config.toml
n_layer = 15
d_model = 160
n_head = 4
n_kv_head = 4
head_dim = 32
d_mlp = 448
vocab_size = 4096
activation = "geglu"
norm = "rmsnorm"
norm_place = "pre"
norm_eps = 1e-05
positions = "rope"
rope_base = 10000.0
rope_fraction = 1.0
qk_norm = false
attn_scale = 0.177
bias = "none"
tie_embeddings = true
parallel_block = false
init = "uniform"
init_std_qkv = 0.0729
init_std_o = 0.0149
init_std_up = 0.0729
init_std_down = 0.00796
optimizer = "adamw"
lr = 0.00188
beta1 = 0.95
beta2 = 0.99
weight_decay = 0.087
lr_head = 0.00524
grad_clip = 0.5
warmup_steps = 297
schedule = "wsd"
decay_fraction = 0.567
decay_shape = "linear"
final_lr_fraction = 0.05
batch_tokens = 8192
seq_len = 128
doc_mask = false
train_tokens = 108000000
steps = 13184
dataset = "wikipedia_en"
MLP neurons of a small language model. Each row is named by its layer, matrix (gate and up: input weights) and neuron, and shows model dimensions 0-159. Each number is 500 + 50 x the weight over its row's rms, rounded and kept within 0 to 999. Numbers have three digits each. A neuron's up and down rows have the sign that makes its largest values positive.
Before each neuron's rows is what it responds to, as a language model described it from the Wikipedia text at the highest values.

Description: Fires on a lone "b" piece starting a word split by the tokenizer (b-rought, b-rief, b-ranch, b-adge, b-rick), less often on "w", nationality words or U.S./Army.
L11.gate221:466447471508460482443490427527465512521572586550476516512470486521535550459538552563509555559531593541513445474573392481564532525527489550442427536566612535528541601516535457414513453499498472545494508551512527501489457560552512493533529471464568426468547490482422491550409500500568532481444467454496447495543535488503480417532438494463638523469420562500541550471455486524583529511568467454448474409530484471519449548477438387480477600493532478528525572591519514522307474413556486
L11.up221:500437473483342577525544489507478516497540604633450517519529488467495511442414558513493573558564508550547535452586421442565394478523478533485419557574534543528460571533571503403448469488490545538518480444576422521445491454599518511509534488489503386410581468473494513495482538530561464553560566565566585529519492564558519497503475487405499549448491581510480534544511569559496519473507471464519539475477557519454419477453491500421545538425602460491490550552541502510454470460562456

Description: Final digits of a year after "2" or "1" in dates like "March 2011" or "early 2019", plus some time words and mid-word fragments.
L11.gate322:485470491504524538496409506478429520495489398569567434498504512486528486507526493397476473454530505385490473513547500529503555513532437466534496457523537396449497582533437554497555545533492544535508572489481431467548543480479512505529480487579475492579432533585460461536476546442499672512418418456605491652491514513498374436449469506396529470546519506505479453518462456516467448507498584522476400556445441480578479526449487402468430438442486544484430607533504572531501535496528517
L11.up322:569602545423425439572451457595480437523615493477494320511504526486570350488570513480534484405448503487482440570455388558495477513479544483491416438441533537451506522460500575506478454485615546529521470482396486566512460588528548438543532513543554492473444430559592519516433562539484538558526513451549546548481544559487479528477508486519506521528439495447485465508524521577451484473497527487442500555555480474557566551516519414503517516515596472473476527597501485457559486499470481

Description: First digit or number token of a quantity, especially after "Area:" or "Total:" in infobox fields, as in Area: 4.9 acres, mass of 295 kg, 1,198 lives.
L12.gate423:503489513523542453549542488466584489461536481560527514547466498534552464479419579517581530492482529546458524545476422486421583482509557575427507598515558495498560465439538469576544509546472436473533450515562464550463437602546550439522525428505510456520507467471571480462494566421411477507462422549437463587532541496457568507559500522446554549640528476501454471441486499537416505603486313524418570480524457479555478410479481520468475621480516500457528499532535470517507504484617496
L12.up423:464494472484507427528496352536584441572546536510532480527607453563511424427514578530504488512492539536457513441549465464501515468557532454488460410509480501490473511525552464489455557522571444497480500478513511496504471452567490460535564479414511557392440511513505539410522545588396466479455503506513526564529562512549522555490387483455545449515524558408501505556467434477461488510465502525522521423562424475497562390491459384564459563505394452544486622471532539522431480545352487

Description: Non-final pieces of words split into several tokens, especially a leading al of already, although, always, also, plus inner pieces like conf-ir-med, inc-or-porated.
L12.gate317:477606528606476553447495482529520455469458454420448486493433514524546518445535460434486556546481486450476537462536532499560510448510464522463457584510528428467535533394498493504583462569488494460501505534527459550494402548510501525481478451570485467463455556475463424490447569480467595578415544424501487594524420469565503418560550413437515526501476533510419440459422559564577379414531492575474472527577431472464499590510538520437499498479487516509563505494491437554529500404359431
L12.up317:509560511550449516488545460399583472504535466494432514618458592527523521547439551464488427628487515496498427479465504501489578383467552603497527599486513471521485536525505569475524439489579478493493486554564338494499568521540505449424492553592494536512542488514531439470444616474529546457493535595507493497478504499560441537473576501514477500504472472450573558538483524570519490499569538477498554471608492592525536556540439504445495493454532457427546415552472486488436469484391591

Description: Second or third subword pieces inside split words, especially ri in brief/briefly and Sri, plus table-header Re-f and split numbers.
L8.gate327:489592488473510515380365543521505518456501537502489498473419546494513515394559522431495534458513487491515440505457525526523526548486407471514389489478535489419460487438513517384488402599536520516429406539415535508496517531557488590594480488576517508529581510598534467527505522500532539491487434555492390450555451494494415569616494466442527397539548455573457469555449568473476506534554468448525495475502484474581545499536529506529480594487480550439465531567525487519421542421574470
L8.up327:512619621473436468415534545454498498515523518495508503452455596455545589616558495472366505464501511520538519565529533419457486500520460498447476642533483506423561458542619434561492500584475523386545615524521526567519488521371492495555425561545505521460489527472457423502526556529490523473564486558458496520486537520479551491539478587514390483571413513487550486491553503514524454449420465459466468476519559493402520527561531547560463470484558505421492512469519536516483533479457488

Description: Tokens inside Wikipedia section headings, table headers or named titles, mostly the and joining two nouns (Appearances and goals, Winners and nominations), plus header pipes and mid-name pieces (World Cup, ZDF, RIANZ).
L11.gate380:548387417609553500516498450480597485475520563477466553459502490515424462441520526435443491512581498459443508521548581442569573460544433545429482449536540541519483555511490387557518480496469556486554495555535496593541421583534528478353480480485525504421477542490518538483456518434414528581473487520469440594540506429472532515518462456460575480482655518473434536497512599494547558487525414500460519499473500505446551474485542478407435554438480529440540509467527472519592480406523460
L11.up380:506412550540558475596505469524528537561456542464556419422518464453513435498596506534395446535544538471490492512507434486528483523513463428513507491489571453440545457385560470548598477500435564509403439588532520602521485539502537488446523493522588457488458434524544486530470467449468413460523563556532477489421513552426493500484473588518531456524568591450507612494518567524466553481591478565507529528571465469471498408401516497368521508493459452531509541533399519548573562479454533

Description: The first piece of a word split into subword tokens, mostly capital B in names and institutional terms (Bureau, Battalion, Baptist), also Reg(ister) and b(oundary).
L12.gate99:563495510528448437444461576529440494508504444472511457497437524514566444481554607480480574485436472546520533468594464454448507571511496602377419474524541502473526517555498475433471491581502509473469433486439530480532443537512438545577502447509566464558457501613436472540574516529499503490529530490548522508538464431528539461469442424502517522520584466564361435467446580511496515525536493483454417476488537534555518500457579596428491474406593602402467540533537398450483572437542465
L12.up99:465468485521435481530459530461447531455498482504451541440518487597570489527413505559493418470429449572371516502509479457473398539505461383468433433466605492504465587475419440521470431505512550528490447530572436575474511481477497492477496469547517488507446474523438530516535425481502471571365643443440458494503527517455453529455465487452467448439455551563503525480430514478496557536532524532543417541464558410503549505587523460532401521561519546395471505545470481500369470515530429

Description: Short word-piece tokens inside a longer word, split mid-word, such as i in enthus-i-astically, ad in dis-ad-vantaged, inter in inter-viewed.
L11.gate42:440482494522496531489499432509561500489538492475636467489398476503536526461494475532440615509557463602517446441530431510556649492544490617524465515496537464512511567511497476595512490519497434535560535477501535519547485573588535582597507524520581574449512475443600538443525580519473569497439527462473458495549502341528444567522458462413526524476487609510550622508443556507501519495502481465508531446543468530497563587574533435508513497445468509464538487461498486530491572461411493
L11.up42:560389550500432562532440585496494495540463499475418536547500485466568529582476537527506540452519495437561459556459362489506511476572465559584453604482500524465481459576517446515467502532558378490455559511473442510526553570568388510446471477559478480483488497529514467546448492456439465562551529583513494482518463472512524587519457571440618534489521518457450395529450555486569547499540502382522445449556572514517461485487573470489507466540547520437504486401428396546454420460503448

Description: Digit groups that continue a number after a comma or decimal point (6,000; 47.5; 2,760 mm); also the rest of split number words like fifth, sixty, nine.
L8.gate337:542538461468546375527515524482559562509546435500500497566457553492532451397416554587541510532540356462586466498425468488472589529531538551429453548497487415504562493436526554548504563538421555549469462496551485549477522604456543445544636574467536499481444513469441504467549546399412507487517440453474510560531479423535494526451527490546566495525511449406533481466456444550446425535481467532509535483556524416541523424463483515458571595502443452522463489450467454515439470441543561
L8.up337:481558491526537505516546556464544509479510446489452500514468523483534445474479563419473633550483489577563476660445439509640531498538581490465456467598486426580602561477470450508454463493451484443485538493504416529447462391487554453514503476437422527461444487544525540514464513559524506407520488428545477448546443454543470556451432531585479524608544529415475505472419424519503506469494505503568562555505500608535555534389493507498459480499535539399492563499464523516509564479437531

Description: Endings of nationality adjectives in person descriptions (Span-ish, Hungar-ian, Alger-ian), plus digits starting quantities, lengths and counts (2:57, 12 seconds).
L11.gate1:532513462504488454518515459487544454577481397516422448602466470541560371417466446492513607553518471532509494462500480513458551461548528514475466533531651457482508511526574489498505418506444475476487529503541527531443391537552527428522550514549553539425525444543467541490473496439482476486446569576485428555530433503518499524511472490463543527527481469480411481462507480535544501523546320574512553538426500457535400377498439496464419562521441505483537552544594481551453437409561505
L11.up1:472464429493466501458562437492538473494547430471512366513513513482498480481472500482464500565508460511517546516509564444420543544494462529477523569587487446445628459468551390547452503481471468480423500496505440425497434481565518495517607504428532598472500458350478505479468502453464458449491413527384500442488529558545462587482407508480521504524561438480538536453487531511486471523468442578485588583478451488599504531534527502554453483462388485650503462427503496484497405431543544

Description: Fires on partial word stems awaiting a suffix (Dem-ograph, T-echn, str-ateg), on time and long in phrases like at the time and long-standing, and on Markdown table pipes.
L8.gate320:530441489551479564489461533549524494523498565511469605632465475529413489424569545431494528448526551493483503510465418547542623447457457564521503528499473465354516598486519555450548470530553476547546530516442471443514456505515584488569537545453563459534470459552462440450434497484505504538499459492451395558498406566647356415473492500434465465503503518435561490518461577492467504449544469510459594515550540508476480521546518427431522510516467560480456494553583470452573488470472529
L8.up320:534576538447480539496402499519458435550565545495470566397497482481549432467475456444492461456513506555507502518540500556486502503436537470552471444441516570485529543542484388534554440480503499466523528522402482532454433473533490445394465426467415517608452518537528540601476515530567570501465509501405556434448525490574455528533507565536502452493461543451525533482441510529420410586498533445521423542487488573451416611480440467574561461483477571490469518567569608552446444380457516

Description: Opening piece of a word split into several tokens, mostly a capital V after headings, quotes or table bars (V-ideo, V-ietnam, V-ince), plus prom-, adv-, qu-.
L11.gate98:531524470588503435448558471564485524493552462531576585513454493568468563506506356372510553461486500532467502525502413537412507438475480497552497626504487498511449526460456471453484498601653524477608500597522467474542445464476481613413492550565508509577525529437542452532471484526483544529477483392512542562507497421478515502598497473511511460554478487528505467569535527454485447522462495471445534536503534471583554554471478474470410530430412508444487444538451533565582415483548478
L11.up98:559389423581491544508485494504500550452539474497433430464494487519455536493480437493431568465529568520460635520557498513465542555524477461590536578536535491469490471563345529522435474555527504549526550495489506420531570575470457542571491541421469553523552546562498445565527498527436518545434521407556532548522407513578536510528552453445470518579560487549512418536467516474540468589570396528539537528481432399538450520427479538504523467520411510506542508495503463605554404459549512

Description: Short subword pieces such as i, v, n, qu and s that sit in the middle or at the start of a word split into fragments, e.g. n-i-ece, rein-v-igorated, D-i-ocese, qu-ick, n-urse.
L8.gate386:455495442498461484528494522603507489529470499521576477517441550462474583462522459422537540498475518412459430555487385464490544487399449602518510620516496560569563587470507476463579513576517551431521475498572539520538497540524517575549498530592563453590491523531518562372498626524363466502412514454465497519481509491554529488534426514589562450473523499438489487551500476438540470489473508443501515507453561415528475496579588415441514511493405469505483505532517516491404447425512508
L8.up386:496534530444567635453430439473466506483446459542457546530452533387434525548535510558497468468576377487491504423575436443533498524481467426428505533551458466473517374521471493477447510512598595450509547511514496547416455552558496554479479608583516494540510421475542489485416607496520530491509508525474455542570529430417537541393448492468466531454502514536525451486440481398556400512488498521482549528615550470482570484574447457553514578540487437481528482477445502443522540506524465

Description: First short piece of a word tokenized oddly, often a lone capital V or lowercase b, like V|ocals, hus|b|and, comp|letely.
L12.gate248:474492385523437541531543498568407453486452522462524523525451446473558515429467568533557563482486495439466501386498458483518490558552425496434478513501420550498466503506502529564517517540634529527481482521466515522449574506485436552518485503556474470475513526503530472549417502506393526494460566413576505524507496456527528445543580421491502526486564544452551542455527467550495538554615502533531584497487473467472505393419574465416490605468454441519494548508561567427471302492565562
L12.up248:544496552399486431501571542561488516506412431567475511596517424522539471419515506481476493499459536611418480538530473439557456535452580483595471457534561631450453579526493529580491497538480490538429501476560410499456461527469588518503512498414563481499538473540513517499482562387506571485555496511425458597508595455553389431546480506508583516443588546533496460512512524546537535494467442431528511561535428501554504548454439418416476523526429497508523472427486527459500448558536571

Description: Mostly "and" joining nouns in Wikipedia section headings (Life and career, Background and structure); also possessives and adjective endings before a noun (its, their, econom-ic, Bibl-ical).
L12.gate82:373428431534618507540490412522625561577558477422515517558565485507502478486405472480446511624476491538498469510393494459486523485452554537500381453509567513507575578439517534563511434490492488571458489497448455464505454486563563466476533528554516523528559582546494586460411471488462523519557508488581480528438486503551603405488517516493441511509579546510583424475397518580523475468512502463488463558505570523546582508492537543464542428470512517495496474519482461456433510381490525
L12.up82:469439541488605496473514480496526426440536493616441526395545421553504568400522471475572465527441518572449548426588519553433484426440454476539416479436579494468492485486467430482438441474461499529535525487558554484516527481472551453512491428502571593424419534585543498476451480533457513496547546576503573442513531511544595555419385509476539437487496443489449562536528546470518531525481522535486493415527498545511567456559561575504513468416451481473588555465395575425471534481530478

Description: Column-separator pipes in wiki table header rows (after Player, Notes, Location) and the == opening a section heading after a blank line.
L8.gate294:506478468513517496531416557570562486539551585488508555453470497453457503450544494444459514520503445494493496474556502464477483519379417506518467455441602483406499524442596444456560517554542454531546485519497436569584461538531541461522515459494549480450574488547559551470547525539450520575409445469505506561447511540512534583503543539542492598451484569464417457478432451477502446470492424505487621459400551491547559507440500387411597507599382571486457519506527571535453458416465515
L8.up294:457483472545501437564452490512491501453463505512398540475453443517388475483453577503560533509513459440598489497657588578544516505467474377485501462461606439439550487541497461476467564458469447487503545529588523475515461501422556474458516517435529492494537560570549447429605517467479550465543586479510545481508540454435460557483499496441412549594527474415509475467404516520438600580522601596518467517519515488527429557458519385482513512524481563514422490511542492452528492530487559